Weights of a small GPT-style language model, trained from scratch on English Wikipedia.
Architecture: LayerNorm before each block, rotary positions.
Training: a variant of Adam for these matrices, 647M tokens, 9871 steps.
MLP neurons of a small language model. Each row is named by its layer, matrix (up: input weights) and neuron, and shows model dimensions 240-303. Each number is 50 + 12 x the weight over its row's rms, rounded and kept within 0 to 99.
Before each neuron's rows, "fires on" lists the tokens most often at its 100 highest values on Wikipedia text that the model never trained on; "fires in" lists the words (lower case) most often at its 100 highest values on Wikipedia text that the model never trained on.

fires on: " an", " k", " D"
fires in: "an", "kw"
L11.up685:66 43 44 50 38 57 35 59 59 48 67 42 48 64 70 48 43 46 53 23 66 58 66 38 59 30 47 40 28 40 42 50 40 61 49 22 47 37 47 44 45 59 56 41 61 22 53 67 60 34 45 54 25 24 40 32 65 40 46 54 46 50 39 52

fires on: " July", " August", " May", " October", " September"
fires in: "july", "august", "september", "may", "october"
L5.up1292:36 58 51 74 43 39 44 44 73 66 59 56 67 53 24 38 60 48 27 29 47 51 49 41 45 65 40 66 43 48 63 46 41 64 61 40 59 57 49 63 62 33 52 59 74 62 45 62 55 50 53 66 68 51 73 32 57 59 38 62 70 53 33 48

fires on: " in", " on", " the", "0", " where"
fires in: "in", "on", "the", "where"
L5.up530:49 56 44 55 50 37 53 49 56 44 58 71 43 68 39 33 60 38 64 44 46 42 78 47 37 55 48 46 40 46 43 56 38 46 46 45 51 45 53 52 55 71 41 64 51 36 41 35 42 51 67 39 66 59 61 63 43 55 50 49 44 39 38 65

fires on: " other", " of", " are", "ing", " Other", " Among"
fires in: "other", "of", "are", "ning", "among"
L3.up37:67 56 52 53 53 45 62 61 57 45 58 38 47 71 37 46 60 44 60 47 54 63 46 69 43 46 72 52 56 45 46 30 43 83 44 39 61 39 46 25 27 54 49 49 48 48 54 56 52 39 73 54 54 54 64 53 45 61 33 31 27 48 32 52

fires on: " for", "s", " to", "ock"
fires in: "for", "to", "on", "s", "at", "37"
L5.up26:56 57 49 52 59 30 62 50 44 49 66 50 63 52 46 63 39 35 75 54 38 42 49 60 74 52 38 58 53 64 47 61 34 38 31 50 56 55 44 45 35 47 25 65 58 45 42 50 54 45 41 55 39 30 61 49 44 59 46 65 53 42 53 58

fires on: " for", " to", "ew", " on"
fires in: "for", "to", "on"
L5.up14:50 49 51 52 58 28 51 51 52 53 73 63 55 51 47 50 62 38 42 69 50 68 61 67 43 56 56 68 54 57 40 42 60 52 58 64 49 59 67 44 36 59 49 34 50 36 54 42 32 31 62 60 36 44 48 77 44 51 35 52 59 39 23 57

fires on: " after", " and", "h", "After"
fires in: "after", "during", "and"
L5.up472:47 72 52 70 63 75 43 61 61 44 80 64 44 48 46 53 60 55 74 60 56 49 45 58 68 44 45 73 56 48 36 79 51 41 47 56 58 70 80 52 60 55 42 54 67 31 54 57 55 39 49 38 64 45 59 45 49 49 34 34 49 59 68 66

fires on: " an", "year", " h", " Michael", " An"
fires in: "an", "goodyear", "michael"
L11.up1126:46 56 56 56 54 30 48 44 48 49 59 50 47 54 34 33 50 28 33 33 69 45 70 44 51 54 43 50 61 33 53 65 60 61 52 28 63 44 59 28 57 43 62 25 68 52 74 57 43 41 52 54 52 45 41 52 50 39 54 55 68 45 52 48

fires on: " such", " These", "el", " This", "ours"
fires in: "such", "this", "these", "cidade"
L3.up912:60 57 50 62 54 62 45 53 48 45 58 51 29 72 70 59 53 47 51 38 37 56 58 44 42 50 44 27 60 61 36 58 65 48 50 41 54 38 52 59 48 26 59 57 66 54 67 56 51 30 47 56 58 64 43 60 46 51 52 37 41 52 44 71

fires on: " of", "8"
fires in: "of", "28"
L3.up1334:49 60 52 65 52 64 41 49 50 81 72 64 65 49 50 61 65 67 45 53 60 49 82 78 48 46 78 59 69 47 47 46 48 55 32 34 50 51 56 66 77 40 72 40 38 38 49 53 56 59 28 44 59 38 45 59 53 54 59 44 42 40 57 48

fires on: " for", " to", " of", " on"
fires in: "for", "to", "of", "on"
L11.up616:35 55 28 60 58 70 61 41 52 54 80 46 53 63 57 53 56 37 49 61 43 36 65 60 50 57 34 48 41 29 49 51 56 45 32 36 59 38 68 44 36 55 71 41 67 62 51 70 43 31 77 37 55 58 37 51 44 55 54 59 47 57 58 52

fires on: " July", " August", " December", " November", " January", " October"
fires in: "july", "august", "december", "november", "january", "october"
L11.up1405:37 43 59 57 41 48 39 55 57 55 45 39 43 57 35 42 46 55 43 43 51 53 73 45 41 52 60 45 53 31 56 65 68 37 59 59 41 52 45 51 33 48 54 53 66 78 53 55 49 26 61 64 64 48 50 50 48 61 67 43 37 54 44 41

fires on: " of", "1", "4", "8", "3", "5"
fires in: "of", "28", "34", "21", "23"
L5.up1156:69 38 63 63 53 70 48 63 47 76 55 59 45 68 51 25 55 52 62 65 47 74 54 46 46 61 64 58 59 50 45 64 63 37 37 57 39 41 52 46 48 60 59 30 34 60 57 75 70 70 49 46 45 50 50 40 48 61 63 44 37 43 56 40

fires on: " during", " after", " During", " the", "During"
fires in: "during", "after", "the", "war"
L3.up210:49 37 29 66 60 48 46 55 47 31 69 44 54 66 44 45 64 48 80 34 23 62 72 48 27 66 49 59 51 42 51 61 63 71 27 37 44 60 52 26 58 76 28 48 65 41 61 46 31 55 41 57 44 21 43 34 49 52 60 48 38 55 52 44

fires on: " to", " a", " with", " any", " on", " from"
fires in: "to", "a", "with", "on", "from"
L5.up482:62 64 50 55 67 69 49 64 49 65 69 43 57 57 59 54 60 55 51 46 65 55 49 54 46 32 47 58 49 70 61 59 66 11 29 55 36 28 64 26 46 46 45 28 56 39 43 56 53 31 54 45 50 44 52 61 49 46 52 68 47 58 44 59

fires on: " an", " An", " con", " comp", " am", "An"
fires in: "an", "compounds"
L11.up1443:54 76 50 62 31 48 47 47 35 47 60 39 56 43 51 52 62 43 38 52 82 68 60 53 53 50 49 59 51 45 40 45 58 62 51 42 76 68 56 38 53 65 65 42 46 48 57 48 43 46 46 60 34 42 58 42 45 68 80 71 43 52 60 42

fires on: " that", " it", " which", " as"
fires in: "that", "it", "which", "as"
L5.up1038:55 47 62 51 62 49 35 53 47 47 70 76 42 53 67 52 59 25 57 40 57 61 69 37 40 47 47 34 46 46 41 51 74 37 67 59 40 31 43 65 54 44 50 34 50 44 38 49 22 47 50 45 68 45 50 74 38 61 49 59 59 31 66 56

fires on: "0", " used", " Location", " located", " use"
fires in: "used", "location", "located", "use", "01"
L3.up575:50 45 57 39 60 45 36 54 30 41 53 57 47 59 43 43 66 53 52 40 54 73 45 34 32 29 26 71 53 61 66 46 34 67 38 44 59 44 56 40 68 42 43 42 54 48 40 45 59 28 47 63 39 56 60 43 57 55 63 54 35 48 46 55

fires on: " an", " An"
fires in: "an", "animated"
L13.up909:60 69 33 34 33 51 33 57 59 43 52 34 25 56 54 35 66 46 61 50 60 50 37 46 58 45 47 73 76 26 52 60 60 51 61 36 53 65 61 51 71 61 67 40 42 16 42 55 62 48 50 55 29 50 51 37 65 61 65 54 56 40 49 83

fires on: " a", "A", " A"
fires in: "a"
L11.up1485:55 40 55 81 76 55 47 82 66 38 45 38 46 34 67 62 39 66 50 55 50 74 62 54 49 31 53 66 46 48 28 39 52 33 32 43 39 55 64 48 53 58 53 40 53 39 51 48 51 55 42 59 42 30 55 38 70 47 62 47 59 40 49 27

fires on: " with", " of", " to", " for", "ine", "ate"
fires in: "with", "of", "to", "for", "mine", "kate"
L5.up490:50 51 37 44 56 40 52 41 51 21 57 50 46 66 74 57 41 44 70 60 55 67 68 62 30 45 43 48 55 44 60 76 59 69 33 47 31 53 38 49 53 52 38 62 38 51 47 35 54 51 53 43 45 42 49 33 49 53 62 75 51 39 53 34

fires on: " the", " st", " by", "0", " about"
fires in: "the", "by", "about", "stratosphere"
L3.up1286:61 63 33 54 60 45 55 47 54 57 58 43 43 36 49 47 57 35 50 27 53 48 50 60 31 65 52 61 39 50 40 41 48 40 71 48 58 61 56 38 45 59 36 43 65 27 54 39 46 62 78 47 65 57 63 62 53 58 54 36 73 35 50 47

fires on: " a", " to", "s", "m", " the", "r"
fires in: "a", "to", "s", "the"
L5.up617:72 42 50 64 51 37 46 70 34 54 68 45 55 27 48 39 34 53 34 43 62 51 60 55 40 47 39 57 30 33 31 31 52 78 30 71 48 57 72 15 58 55 74 56 59 65 49 40 56 67 66 47 50 51 76 50 58 58 64 46 67 50 50 39

fires on: " a", " A"
fires in: "a"
L13.up981:43 46 64 63 66 54 45 52 59 46 47 46 30 73 58 53 49 77 52 61 41 61 41 50 63 49 39 60 44 50 44 41 45 47 30 47 41 59 49 45 50 60 53 74 33 61 41 48 52 38 65 36 38 66 49 32 53 51 59 39 36 61 70 38

fires on: " on", " in", " of", " for", " the"
fires in: "on", "in", "of", "for", "the"
L3.up663:59 54 45 66 60 16 51 70 28 42 55 34 44 44 50 53 49 52 58 59 70 53 72 70 35 63 80 57 53 56 40 56 55 56 38 38 63 54 71 16 25 58 45 50 33 52 37 59 41 58 37 31 41 68 54 66 65 82 42 50 50 64 37 57

fires on: " as", " from", " to", " the", " appointed", " of"
fires in: "as", "from", "to", "the", "appointed", "of"
L3.up142:63 44 54 63 64 48 52 56 50 33 56 28 56 26 65 65 40 60 44 37 38 50 66 61 52 44 56 68 33 38 47 78 62 76 37 40 57 41 46 41 48 21 57 38 68 56 66 42 60 48 66 57 56 58 76 31 64 62 44 47 50 48 32 58

fires on: " During", " of", " during", " leg", " after"
fires in: "during", "after", "of", "leg"
L5.up260:53 61 38 61 49 70 52 48 46 39 45 39 34 67 22 36 52 45 59 64 51 54 46 64 63 68 59 59 52 42 36 67 49 46 37 65 57 60 51 34 47 64 38 46 71 37 57 61 51 53 60 29 31 65 48 18 64 70 58 46 55 58 51 56

fires on: " of", " the", "it", " for", " to"
fires in: "of", "the", "for", "to"
L5.up1497:61 64 37 51 42 35 51 35 56 26 47 34 48 56 46 44 44 39 58 38 71 55 46 54 43 57 73 40 72 60 28 47 48 55 61 25 30 65 42 43 40 53 46 66 60 45 59 57 45 67 48 54 38 30 59 35 44 60 46 41 39 66 45 49

fires on: " an", " An"
fires in: "an", "aniruddha"
L11.up1018:43 45 47 39 42 49 46 62 66 69 63 54 55 75 40 48 57 46 53 52 63 65 42 43 40 46 30 44 19 38 47 33 30 53 44 29 44 27 45 32 37 53 42 48 56 26 44 37 34 56 23 50 37 52 55 17 62 49 71 61 53 54 63 48

fires on: " in", " from", " film", " the", " a"
fires in: "in", "from", "film", "the", "a"
L5.up339:69 53 68 73 59 59 55 53 61 48 50 58 51 70 47 47 63 39 72 49 73 67 63 45 60 58 39 72 51 59 62 60 29 49 27 56 47 42 48 65 42 45 45 32 62 45 43 47 55 37 56 40 69 48 47 56 45 41 62 44 43 19 59 50